From a checkpoint of a small transformer trained on Wikipedia: width 512, vocabulary 32000.
MLP neurons of a small language model. Each row is named by its layer, matrix (down: output weights) and neuron, and shows model dimensions 208-303. Each number is 50 + 10 x the weight over its row's rms, rounded and kept within 0 to 99.
After each neuron's rows, "fires before" lists the tokens most often just after its 100 highest values on Wikipedia text that the model never trained on.

L4.down1326:69 42 53 51 62 47 55 69 61 45 63 29 34 45 57 41 62 43 44 43 65 61 38 43 33 70 61 58 50 50 57 48 46 53 51 66 61 44 65 63 58 52 58 40 54 62 36 53 53 46 74 50 49 49 34 56 34 54 36 54 37 67 57 46 37 57 62 38 44 61 48 77 45 56 59 39 50 41 47 46 62 40 50 43 52 67 63 31 45 48 28 57 49 62 55 68
fires before: "\n", " |", "-", " a", "=", " and"

L4.down629:43 41 73 52 51 40 49 34 39 47 68 59 44 56 38 60 60 56 38 50 53 47 38 60 54 56 34 41 52 50 57 57 47 50 42 51 52 53 53 59 44 54 61 36 41 56 39 48 56 46 47 48 46 47 59 37 35 42 30 43 53 50 43 45 40 42 65 60 63 52 40 57 42 48 44 61 66 42 51 45 27 73 43 44 57 48 35 68 23 49 48 52 37 31 55 57
fires before: " |", " m", "ª", "st", " ("

L4.down1482:53 43 48 36 69 63 47 63 47 49 47 37 52 45 61 54 58 60 39 45 55 47 52 52 56 39 32 56 43 45 49 63 51 45 39 46 56 66 60 57 54 55 67 48 50 48 55 65 53 48 51 47 44 51 47 28 39 67 51 43 49 55 51 47 62 58 66 56 52 55 37 46 52 33 68 56 61 62 59 41 54 80 40 37 44 54 43 35 50 50 53 57 43 49 67 67
fires before: "\n", "---|---|---|---|"

L4.down969:40 36 55 53 45 48 51 56 40 52 48 44 50 63 42 48 51 72 58 48 52 48 63 49 57 39 59 52 51 53 47 42 64 51 53 52 42 50 57 67 37 65 53 59 74 55 58 60 53 44 28 51 46 26 47 47 64 49 50 47 67 65 62 52 47 35 65 36 49 53 66 39 42 53 47 51 81 71 47 35 49 51 70 33 43 55 45 66 53 44 45 50 51 43 67 49
fires before: "\n", " York", " Angeles", " to"

L4.down116:55 40 56 43 50 49 61 57 53 46 59 59 39 61 65 44 40 56 48 40 60 56 48 42 46 57 63 54 36 49 53 37 59 53 48 57 55 47 54 47 59 61 52 53 37 59 25 42 67 38 42 39 53 38 60 45 44 54 46 23 42 42 67 37 45 51 53 50 69 54 41 65 49 56 61 29 69 46 47 47 53 63 50 53 52 44 55 35 52 47 56 55 42 52 47 51
fires before: "-", "\n", "|", " field", "="

L4.down784:37 47 58 44 52 48 39 54 55 62 60 73 42 54 37 56 17 63 56 69 62 61 57 63 62 61 46 41 63 54 46 50 44 56 60 47 55 32 54 51 36 53 41 36 70 32 35 44 21 47 44 58 54 64 31 38 49 69 35 37 57 34 54 41 54 43 44 48 62 56 56 40 49 55 55 49 38 36 47 59 53 34 56 51 46 45 42 48 55 45 61 50 40 50 57 60
fires before: "\n", " |"

L4.down35:25 59 56 44 42 52 52 49 42 34 64 44 54 49 69 42 49 61 53 63 41 57 40 40 45 69 36 48 57 44 44 59 34 44 55 42 47 54 57 26 47 56 54 44 36 29 71 53 42 43 62 52 47 39 56 53 53 44 60 54 40 43 36 50 58 55 53 47 59 59 65 43 42 51 28 54 42 56 42 58 46 42 46 55 51 42 32 33 59 56 46 56 72 48 53 54
fires before: " by", " details", "ed"

L4.down1549:54 69 60 72 42 55 59 53 40 45 45 60 53 50 47 34 50 52 56 65 55 53 43 52 62 54 46 47 42 41 71 59 45 41 50 64 52 52 61 62 54 40 47 46 50 37 44 44 56 45 39 69 66 48 33 53 52 39 42 42 37 53 50 36 52 67 52 43 70 48 31 61 53 52 53 43 45 48 38 76 48 39 47 65 59 42 48 54 44 44 46 47 39 57 45 65
fires before: " |", "s", "\n", " 0", " 1", " Year"

L4.down1658:60 57 75 56 49 45 64 65 60 54 44 47 55 68 56 39 31 46 50 24 60 28 34 46 45 56 54 30 37 43 47 57 66 56 55 59 62 56 47 56 47 44 38 55 35 56 55 65 46 27 47 58 51 49 64 62 60 65 53 44 43 59 50 41 50 47 53 31 59 36 42 37 55 27 48 23 66 50 51 41 46 55 58 59 46 42 49 55 75 54 51 51 51 51 51 50
fires before: " the", " a", ":"

L4.down1409:49 49 60 73 42 58 65 60 47 33 52 43 39 38 39 44 40 49 46 34 45 35 43 48 40 64 61 66 51 44 43 39 62 56 41 53 43 50 60 48 50 45 43 44 59 45 42 57 61 55 52 44 42 46 53 48 52 42 60 54 55 56 55 39 32 44 48 32 42 63 57 51 59 48 49 35 57 49 58 43 52 44 45 55 42 59 48 63 49 61 51 39 48 51 44 43
fires before: "\n"

L4.down1779:58 29 53 56 38 49 59 53 47 41 49 34 51 60 36 48 39 55 59 45 22 56 55 55 58 46 50 61 45 60 38 45 54 44 50 64 53 51 57 36 61 53 63 66 53 45 51 68 55 67 64 47 53 29 35 49 48 56 53 58 60 60 67 44 43 43 45 37 48 44 54 48 55 54 60 52 40 40 49 41 45 52 57 29 48 44 45 52 48 37 35 70 62 47 70 65
fires before: "\n", " the", "-"

L4.down164:31 70 41 48 54 46 66 50 51 51 55 48 45 56 37 35 47 50 57 43 55 61 51 48 54 52 54 56 50 56 55 49 53 54 70 52 52 43 69 53 52 47 49 52 44 51 45 52 40 45 51 48 35 56 56 51 53 53 52 57 42 50 59 32 53 42 66 47 55 47 59 31 45 46 48 51 53 38 44 42 39 55 41 41 44 43 40 43 60 51 36 55 45 49 46 53
fires before: "|", "-", "\n", " a"

L4.down1787:46 60 52 40 43 62 37 54 36 41 57 53 50 62 59 31 64 45 31 39 56 51 47 47 65 60 77 61 55 50 35 38 74 40 61 52 53 42 54 60 46 53 63 44 31 55 67 46 35 54 39 56 48 43 52 47 41 55 45 50 45 60 53 46 68 58 45 58 44 49 39 46 69 46 62 45 58 52 44 60 43 63 49 39 53 55 39 32 48 64 36 50 43 44 47 50
fires before: "\n", "Lab", "N", "W"

L4.down83:39 57 51 55 47 45 47 41 44 47 49 50 53 31 67 40 28 56 56 64 53 40 56 48 57 38 44 33 40 38 64 51 39 23 52 56 45 50 42 36 48 63 47 51 48 61 43 61 40 53 40 54 43 60 63 39 38 40 62 36 42 50 36 57 57 65 45 58 51 42 62 53 59 37 36 44 59 57 56 59 47 47 39 66 57 55 71 38 41 64 62 55 46 40 46 42
fires before: " |", ":", " ", " -", " Best"

L4.down1279:73 52 44 51 53 46 48 29 60 55 33 56 60 43 47 55 58 48 58 64 37 52 53 38 51 47 42 56 65 61 55 51 42 41 69 55 51 52 63 47 60 40 55 50 51 64 57 68 51 47 58 36 59 46 47 57 47 54 40 39 38 49 65 30 52 47 58 50 39 54 40 35 51 33 52 43 57 64 53 60 43 57 52 34 56 34 53 36 72 35 47 58 62 44 57 58
fires before: " |", " ==", "st", "."

L4.down166:45 42 61 71 42 58 63 62 48 32 54 42 38 44 41 39 44 55 51 40 46 30 44 54 41 62 55 60 58 40 45 42 63 58 40 51 50 52 61 51 50 43 48 51 65 44 39 58 61 51 47 57 41 46 57 42 45 46 57 54 56 58 60 53 32 43 47 19 48 56 59 59 60 47 55 37 61 45 45 46 44 47 43 57 36 51 47 64 44 58 41 43 50 46 44 37
fires before: "\n"

L4.down1460:61 36 44 56 41 49 59 51 44 40 58 59 39 45 37 37 52 54 48 39 46 46 45 55 44 47 56 50 38 31 42 38 48 56 43 47 45 55 41 48 47 55 54 54 49 49 57 58 39 48 44 58 34 37 43 35 53 49 62 48 63 45 46 53 38 45 53 38 55 28 52 54 49 49 51 49 48 58 53 38 51 48 51 46 45 45 59 60 37 44 43 53 49 54 64 51
fires before: "\n", " of"

L4.down377:29 57 32 44 47 42 47 78 41 48 51 20 43 45 51 54 69 44 42 40 49 64 40 64 46 61 49 46 51 43 40 56 56 52 37 59 49 49 47 41 62 37 57 43 48 35 50 57 41 24 37 50 55 39 67 29 59 60 41 72 54 46 52 55 58 29 29 54 54 45 41 36 49 59 66 26 40 41 61 51 56 59 50 52 45 39 52 47 51 34 42 37 34 50 56 49
fires before: "-", "\n"

L4.down854:58 54 53 67 42 52 47 58 50 38 54 54 30 36 50 52 73 49 43 57 58 51 77 60 61 41 52 46 46 66 44 54 51 58 43 53 49 41 34 49 51 55 45 48 48 45 49 62 65 45 52 53 64 40 44 57 43 65 53 50 48 47 46 44 53 69 65 41 53 40 57 35 66 60 56 46 39 40 34 52 57 45 48 49 62 53 45 50 42 49 45 48 30 47 53 65
fires before: " |"

L4.down1057:67 46 67 68 49 49 57 59 47 36 43 50 54 47 37 56 31 57 48 26 45 29 59 44 43 67 56 54 45 53 41 36 62 45 32 47 47 56 54 47 52 34 43 34 52 48 42 49 49 65 50 39 40 41 55 53 61 41 63 53 44 54 55 28 46 53 55 42 39 60 55 47 60 43 37 36 56 54 64 48 40 51 44 56 50 37 52 54 52 66 48 31 49 58 44 38
fires before: "\n", " He", " The"

L4.down1181:49 40 36 62 56 40 47 61 50 73 48 29 60 53 53 65 53 53 34 47 57 51 29 41 45 65 39 51 32 37 44 46 48 57 51 28 47 57 53 43 41 43 48 48 41 56 34 57 61 45 49 45 46 41 47 71 75 65 45 45 54 63 37 56 41 56 54 48 40 33 64 47 72 36 60 31 53 31 47 44 53 66 48 49 45 38 44 54 40 52 40 50 38 51 50 57
fires before: "-", " American", "\n"

L4.down797:46 47 44 55 48 33 40 28 58 57 38 63 66 54 42 48 49 45 67 40 61 64 38 48 51 62 38 41 53 56 46 37 49 56 62 44 46 58 60 35 46 45 63 45 49 42 38 39 43 42 63 52 44 56 47 23 73 41 55 47 46 46 45 36 32 51 59 45 47 32 46 53 48 51 32 62 39 52 51 50 60 57 47 57 34 50 66 41 45 62 61 42 55 34 65 54
fires before: " |", " skiing"

L4.down1103:62 72 41 46 53 61 67 44 36 40 57 08 55 41 35 71 41 41 40 37 59 64 47 50 52 58 39 57 21 55 43 45 45 48 55 57 48 63 58 59 32 55 48 55 40 54 36 48 50 35 52 47 43 62 61 40 41 44 49 51 59 73 56 49 52 51 57 40 62 40 53 47 39 48 57 34 51 39 51 64 45 50 48 72 55 50 42 41 54 51 57 31 59 62 37 38
fires before: "\n", " season"

L4.down1156:50 47 43 47 29 45 59 28 46 44 57 55 69 42 45 51 45 41 50 46 39 53 56 49 57 55 71 47 45 43 42 53 42 42 34 44 41 63 53 39 51 47 65 48 55 39 45 58 63 49 71 50 24 59 56 55 57 57 39 46 42 39 49 45 68 42 74 60 48 44 56 42 48 49 46 51 33 62 55 51 56 53 44 29 54 35 65 50 47 38 54 55 49 48 37 41
fires before: " |", ")", " –", ","

L4.down1072:47 44 54 47 65 63 52 57 38 57 46 49 61 45 55 34 50 53 56 59 48 49 57 40 53 53 44 43 45 62 56 36 41 40 43 38 45 81 27 51 46 51 57 52 53 53 44 59 46 44 45 47 43 69 44 54 43 42 52 39 40 57 57 46 39 48 45 46 67 70 51 33 43 41 72 39 53 57 58 48 61 44 34 49 46 59 52 47 41 73 55 37 47 61 48 33
fires before: ":", "s", "/"

L4.down1229:44 38 65 63 48 49 39 53 68 25 61 59 45 59 39 61 55 43 66 72 65 59 59 44 48 63 54 42 67 43 50 62 43 59 45 55 44 47 46 46 67 47 57 52 70 37 50 61 64 47 51 39 61 46 61 54 49 58 32 49 54 46 50 36 60 37 59 43 37 40 67 52 33 66 55 45 59 48 45 41 58 57 50 51 42 50 42 43 40 36 49 44 41 72 38 53
fires before: " |", "ize"

L4.down6:49 46 46 41 57 51 53 64 38 50 64 53 67 53 49 34 48 49 36 26 57 50 54 61 60 56 43 46 41 49 57 53 47 46 38 41 58 51 45 58 46 36 54 52 54 46 43 57 44 58 43 50 42 31 42 50 52 51 65 36 57 64 57 51 45 48 60 48 50 46 54 59 57 28 65 42 53 34 36 36 56 54 43 27 47 55 56 42 51 37 55 51 59 49 48 47
fires before: ".", "\n", " is", " are"

L4.down1064:48 59 45 43 53 47 41 47 51 75 54 43 51 72 56 51 58 62 58 32 35 66 49 53 42 26 59 63 59 44 51 58 51 31 52 46 36 38 57 49 49 54 51 62 36 66 44 52 58 54 46 48 55 36 62 48 57 55 42 45 52 54 67 68 58 52 38 44 55 33 52 48 48 36 52 51 67 43 65 61 50 56 45 51 63 64 36 56 51 39 64 73 62 53 54 57
fires before: " |", ".", ":"

L4.down124:47 38 52 59 40 59 69 52 44 50 49 48 63 59 38 43 50 49 40 41 48 58 62 44 46 61 46 57 37 31 48 46 44 65 39 74 45 56 38 40 49 51 54 56 52 50 46 53 67 41 47 38 51 42 73 55 53 48 49 41 53 47 54 44 41 61 47 46 53 63 45 61 23 48 35 56 40 39 48 48 58 37 64 51 56 42 40 53 47 53 36 34 47 66 47 76
fires before: " |", "\n", ".", "rd"

L4.down614:52 40 57 44 54 50 57 45 52 29 62 53 49 48 41 31 50 55 35 21 59 54 47 41 52 58 50 52 17 30 49 48 49 55 31 47 54 51 57 42 44 61 67 58 49 57 47 68 58 47 42 63 36 45 49 52 53 56 68 38 57 53 47 55 37 57 61 39 54 33 55 48 57 35 50 40 45 58 50 40 54 55 42 56 48 43 53 57 37 52 47 49 59 43 62 43
fires before: "\n", " |", "ed", " by"

L4.down992:36 51 43 49 41 44 44 44 52 40 48 47 48 48 49 55 34 53 43 45 48 55 41 34 56 60 58 37 35 41 60 53 55 60 50 37 57 62 40 50 29 48 49 53 61 44 41 43 68 37 51 53 46 48 55 50 33 61 53 42 64 39 40 54 45 42 48 41 52 58 52 62 40 49 55 57 50 42 50 31 55 58 68 59 50 42 37 50 57 47 55 41 44 51 44 48
fires before: "-", "\n", "="

L4.down1762:38 48 68 60 38 34 49 43 43 39 42 37 53 73 40 41 54 39 49 20 52 54 64 55 72 46 55 38 46 48 52 54 42 45 37 55 58 61 56 46 71 39 59 49 64 57 54 51 71 34 39 48 61 32 40 42 62 50 46 47 49 61 56 44 49 55 40 59 66 58 53 60 30 36 40 54 75 41 44 30 50 45 70 41 46 48 46 52 48 57 44 54 50 62 50 58
fires before: "\n", ".", ","

L4.down111:55 48 71 55 37 48 62 58 28 47 57 42 50 61 28 32 49 46 53 49 49 58 59 69 58 44 41 60 37 49 53 50 25 58 31 58 34 74 66 44 55 46 67 32 67 75 40 73 66 41 63 60 45 52 23 42 53 49 40 44 53 42 53 62 57 60 71 41 54 49 30 43 35 54 52 63 38 45 51 32 43 53 45 44 33 36 42 51 51 50 34 39 56 53 68 56
fires before: "\n"

L4.down352:45 56 47 45 45 53 69 51 41 51 46 47 55 58 63 45 40 37 47 65 61 63 41 53 44 46 50 46 45 46 48 39 49 48 47 66 62 51 43 62 59 46 64 69 40 57 56 50 59 49 49 32 60 38 56 52 49 57 44 53 53 49 43 41 37 35 48 28 49 53 43 32 52 47 55 46 61 40 39 58 55 45 67 66 43 51 59 39 65 54 47 47 59 50 68 47
fires before: " the", "s", " a"

L4.down274:43 57 55 66 42 51 43 38 48 49 54 55 33 46 54 56 56 49 51 53 52 59 51 52 46 43 74 52 46 53 46 54 51 68 51 62 49 57 39 38 60 38 51 48 48 46 38 45 51 52 40 38 59 65 70 47 48 63 68 55 49 43 45 45 53 54 63 69 83 37 35 49 53 49 63 28 68 43 46 32 41 34 32 60 45 33 52 71 52 51 41 45 63 29 51 43
fires before: " |", " of", ")", "-", " is", " century"

L4.down697:53 56 43 40 45 64 59 51 56 48 57 29 44 49 60 51 50 38 50 50 50 66 28 63 38 70 27 53 38 34 38 55 61 49 41 66 53 63 53 52 64 44 40 36 53 36 39 51 40 54 40 52 51 52 60 57 46 61 64 43 46 65 56 37 42 61 56 43 61 43 45 42 49 46 79 26 43 54 63 61 44 62 40 46 52 42 54 38 54 35 49 46 40 51 49 36
fires before: "-", "\n", " ", " 55"

L4.down820:28 47 45 41 36 32 64 37 49 59 68 48 37 34 56 59 54 69 36 44 55 59 37 48 61 62 37 58 32 52 63 59 55 43 51 34 56 46 51 57 69 59 49 50 68 70 34 43 59 42 56 43 52 56 49 50 43 44 38 29 42 67 59 55 48 39 53 46 64 50 46 60 55 47 48 50 63 47 42 49 59 58 61 63 51 36 53 53 63 60 66 47 43 50 46 32
fires before: "\n"

L4.down435:47 50 49 62 51 63 51 46 49 57 52 28 63 63 69 39 58 44 43 63 54 44 50 49 58 42 39 46 36 29 49 43 54 52 50 37 68 54 45 52 40 39 41 70 56 49 42 40 33 40 58 55 43 59 56 51 48 57 48 51 49 47 41 49 50 53 65 36 65 49 42 54 52 49 86 59 49 52 36 46 56 40 60 59 50 35 50 57 52 56 46 54 60 43 53 48
fires before: ":", " |", " =="

L4.down253:58 61 66 73 36 36 48 56 50 47 54 43 39 52 43 49 66 35 35 52 73 58 69 51 59 62 54 43 58 42 56 47 51 52 36 59 31 52 53 44 64 62 35 47 39 52 66 46 76 43 66 71 56 59 26 56 54 41 37 46 54 48 51 52 37 49 51 48 37 61 41 70 56 55 57 39 53 47 42 48 59 45 55 40 56 51 56 21 48 54 38 39 48 67 63 68
fires before: " |", " m"

L4.down974:38 48 36 39 58 56 37 50 40 58 61 49 41 49 44 51 55 64 38 31 55 62 55 60 43 47 49 66 45 46 61 38 37 42 54 35 50 48 62 74 47 52 54 49 57 39 39 52 40 39 54 64 38 49 57 50 49 45 59 65 35 60 56 46 35 44 52 61 54 73 49 76 69 41 41 38 46 45 42 64 42 67 41 50 47 44 61 45 51 43 46 33 62 52 47 43
fires before: " |", " place", ".", " the"

L4.down188:34 53 38 51 42 28 36 48 32 43 50 21 54 67 55 49 51 48 58 43 44 67 36 44 46 56 39 38 43 30 42 52 48 39 43 45 49 55 44 29 45 36 51 45 52 16 64 62 18 38 44 44 55 30 55 52 40 48 43 54 47 42 60 57 57 51 34 60 47 55 51 33 56 50 67 57 50 53 38 59 58 47 47 53 44 31 52 51 43 41 46 57 53 75 63 58
fires before: "-", "\n"

L4.down68:40 44 48 40 46 64 48 70 58 47 47 29 52 65 47 36 62 49 43 49 47 60 44 48 44 43 58 56 52 52 58 45 58 45 64 39 57 28 55 55 60 50 47 48 47 44 76 45 41 47 44 44 42 55 43 52 46 58 38 71 48 53 60 43 38 53 57 36 60 55 47 58 44 40 41 47 58 54 55 53 70 42 43 52 64 53 45 48 52 43 39 52 48 49 55 58
fires before: "==", "===", "\n", " and"

L4.down1511:30 78 58 57 57 55 42 49 62 46 58 50 45 43 73 57 50 36 53 69 67 36 63 64 59 31 53 58 45 52 54 35 56 34 63 52 72 57 49 50 33 54 47 47 52 40 50 50 49 58 60 50 55 52 57 40 45 51 49 47 47 40 54 37 51 55 70 41 43 49 49 40 43 25 30 54 59 39 36 46 45 49 58 41 53 31 57 50 46 52 49 59 57 64 52 67
fires before: "s", "==", " and", "==="

L4.down759:33 54 50 58 68 47 38 66 52 37 48 40 51 50 57 40 54 56 52 25 43 45 62 57 55 57 33 55 49 33 45 44 53 51 41 57 41 53 67 49 66 64 50 50 59 70 47 59 61 46 50 48 48 45 54 53 60 59 58 55 51 66 56 39 39 65 43 66 60 52 51 48 45 35 42 50 67 52 43 61 54 58 61 39 29 50 63 52 65 43 52 51 62 52 55 48
fires before: "\n"

L4.down120:47 47 43 54 62 59 39 49 53 40 70 61 52 37 42 36 42 68 48 45 51 63 41 38 40 56 45 58 52 69 41 44 64 36 39 49 30 29 54 45 56 39 49 51 44 47 60 38 42 39 59 47 85 64 40 38 63 57 41 57 30 51 45 40 45 33 46 59 34 20 54 43 43 63 53 67 51 50 57 60 51 54 34 54 61 60 48 49 52 50 56 39 67 66 44 49
fires before: " |", "."

L4.down1639:55 62 35 34 50 51 50 43 42 64 46 29 34 44 53 39 54 46 39 52 50 66 56 50 45 56 61 49 53 37 54 58 58 64 61 42 52 54 57 47 50 62 64 48 45 59 56 37 52 55 52 27 42 50 58 54 36 56 69 62 44 48 52 50 27 52 44 47 47 38 41 41 69 52 42 52 49 52 42 35 55 56 54 46 53 34 41 47 54 44 49 70 55 56 61 35
fires before: "The", "==", "In", ":", "|", "==="

L4.down545:37 65 42 51 52 61 44 47 41 33 46 57 58 58 53 63 50 40 46 36 54 61 50 60 57 51 46 59 45 57 60 45 51 53 38 40 42 57 58 55 59 61 42 35 49 33 58 55 60 38 67 65 50 49 54 57 54 53 65 39 46 74 44 31 60 53 61 62 64 48 62 37 49 52 33 60 30 52 40 48 39 49 32 41 47 56 50 58 26 28 51 46 58 60 44 40
fires before: " by", " in", " to", " at"

L4.down1200:61 48 54 41 53 58 50 43 49 43 57 61 57 55 43 44 43 51 48 49 49 67 48 52 71 56 48 52 41 30 50 50 44 50 36 50 64 64 56 65 44 44 53 60 50 45 53 50 46 48 49 51 39 36 40 61 54 59 62 53 46 47 40 51 38 54 65 49 68 45 49 56 57 42 48 52 58 53 46 45 46 50 41 46 49 36 58 45 43 50 47 53 50 52 49 42
fires before: " |", " of", ";", ","

L4.down1426:49 41 50 57 65 43 37 67 66 56 50 08 40 55 56 35 49 44 51 59 43 60 51 70 42 56 41 59 49 65 42 45 40 64 40 67 60 43 44 47 61 50 43 78 36 52 50 56 43 46 49 49 52 44 46 63 51 63 34 53 54 55 58 56 38 50 52 47 60 50 54 52 45 33 43 50 61 51 65 36 49 38 42 37 31 48 42 49 53 58 49 35 56 46 55 51
fires before: "===", "==", "===="

L4.down568:44 44 50 43 26 55 50 43 38 59 60 48 54 52 67 60 39 52 38 44 72 52 37 38 47 60 55 38 23 39 49 49 72 56 59 62 45 34 51 40 47 45 17 37 44 56 63 65 47 53 42 29 34 61 60 56 56 50 34 63 57 54 60 42 56 30 43 48 34 46 43 52 48 81 60 40 43 49 43 45 70 52 44 52 55 59 52 55 52 43 52 36 48 44 35 68
fires before: " |", " /", "\n", " (2025)"

L4.down511:56 62 55 63 51 65 36 16 51 46 46 46 68 69 41 57 59 50 47 59 36 23 62 42 72 56 46 41 42 42 56 43 58 37 65 43 35 47 59 48 30 24 48 36 32 61 52 30 47 52 56 52 48 50 59 40 49 38 47 47 71 61 58 34 48 46 53 53 57 49 53 53 52 35 62 37 36 41 52 47 35 46 31 60 51 51 33 47 43 74 38 42 68 44 43 50
fires before: " |", ":", ".", " of", " in"

L4.down501:39 37 39 51 50 59 56 58 35 34 59 59 80 59 63 74 50 53 26 54 68 42 54 59 50 51 44 52 47 47 70 58 40 38 38 30 49 57 57 48 60 72 64 45 53 39 60 47 44 58 58 48 55 42 54 44 44 69 41 35 58 62 38 43 55 56 40 56 50 45 55 43 70 50 63 59 39 31 52 42 65 57 31 35 57 45 44 53 44 54 50 67 62 57 49 51
fires before: "ing", "ed", " by"

L4.down1173:47 48 42 60 34 42 29 55 49 51 45 43 43 46 52 46 47 43 56 45 63 45 39 47 24 52 46 58 60 45 28 71 56 49 29 42 57 61 35 55 67 54 25 63 48 36 43 34 50 46 60 44 31 57 53 52 67 32 62 56 60 47 58 51 39 44 58 51 48 58 67 48 49 40 45 43 60 54 57 43 59 44 60 48 45 42 40 52 67 59 49 54 49 42 32 45
fires before: "\n", " |", " C"

L4.down1223:42 59 46 55 45 75 34 50 62 48 59 51 60 43 66 31 57 64 50 44 46 61 60 38 52 55 51 57 51 47 45 42 40 42 59 51 57 53 51 55 49 61 48 38 70 37 70 47 64 36 50 33 69 34 53 58 42 61 57 47 57 52 48 53 37 40 51 62 66 50 58 52 31 58 63 45 58 49 43 58 37 54 59 43 49 47 50 39 50 47 39 69 67 44 32 42
fires before: ".", " |"

L4.down642:40 50 60 61 47 63 50 64 31 52 49 45 50 41 56 46 62 43 21 57 53 60 43 61 68 44 32 27 56 54 63 48 51 27 53 43 43 47 64 74 33 37 65 44 50 44 57 56 50 50 60 56 41 46 49 42 60 62 27 43 37 46 43 54 46 46 47 36 39 55 46 46 57 61 41 42 42 49 47 37 51 45 53 68 65 48 54 62 37 65 72 49 56 40 52 55
fires before: "\n", " |", " 0"

L4.down39:50 48 47 48 46 56 28 53 42 33 46 60 56 46 40 55 66 64 49 51 58 53 44 47 58 61 44 41 63 48 53 45 55 37 36 67 44 56 47 52 49 63 54 36 46 41 36 61 72 38 56 74 41 33 44 61 53 68 32 40 51 63 46 42 65 55 71 36 58 46 59 70 28 28 62 50 53 44 32 57 28 58 47 60 55 41 58 72 19 20 45 42 46 57 39 48
fires before: " as", " in", " by", " to", " for"

L4.down1587:38 78 73 46 52 48 40 52 42 62 33 46 61 47 50 49 59 59 61 58 37 39 53 64 47 70 37 37 38 41 62 52 67 47 42 54 46 33 49 48 45 24 48 39 44 44 51 72 48 53 46 60 59 43 52 49 55 47 61 68 56 68 51 46 32 51 68 65 40 57 55 55 64 46 62 37 46 59 46 45 47 67 47 53 55 41 53 49 43 59 54 59 64 61 54 63
fires before: "s", " |"

L4.down894:63 36 72 47 60 38 53 68 39 58 50 35 42 53 55 49 67 56 39 57 36 43 59 47 58 48 66 65 60 63 58 39 69 48 61 54 34 50 60 57 40 39 56 73 48 70 58 44 51 48 56 54 34 41 64 37 44 42 48 38 44 57 68 56 60 51 42 55 46 65 51 29 48 50 54 27 53 39 39 55 42 49 50 45 47 62 50 45 61 42 48 50 48 52 58 53
fires before: " |", "\n"

L4.down781:50 53 73 73 47 64 30 58 44 47 50 43 53 52 60 38 63 61 52 44 45 53 62 53 50 38 48 52 60 54 29 43 59 46 59 44 52 36 43 57 61 51 51 45 53 27 45 52 64 57 36 46 61 48 55 46 40 52 50 53 45 28 49 39 29 47 33 33 60 59 58 42 32 54 60 52 69 37 47 51 49 38 57 38 60 32 53 46 41 59 38 81 46 46 61 41
fires before: ".", ";", "ddy"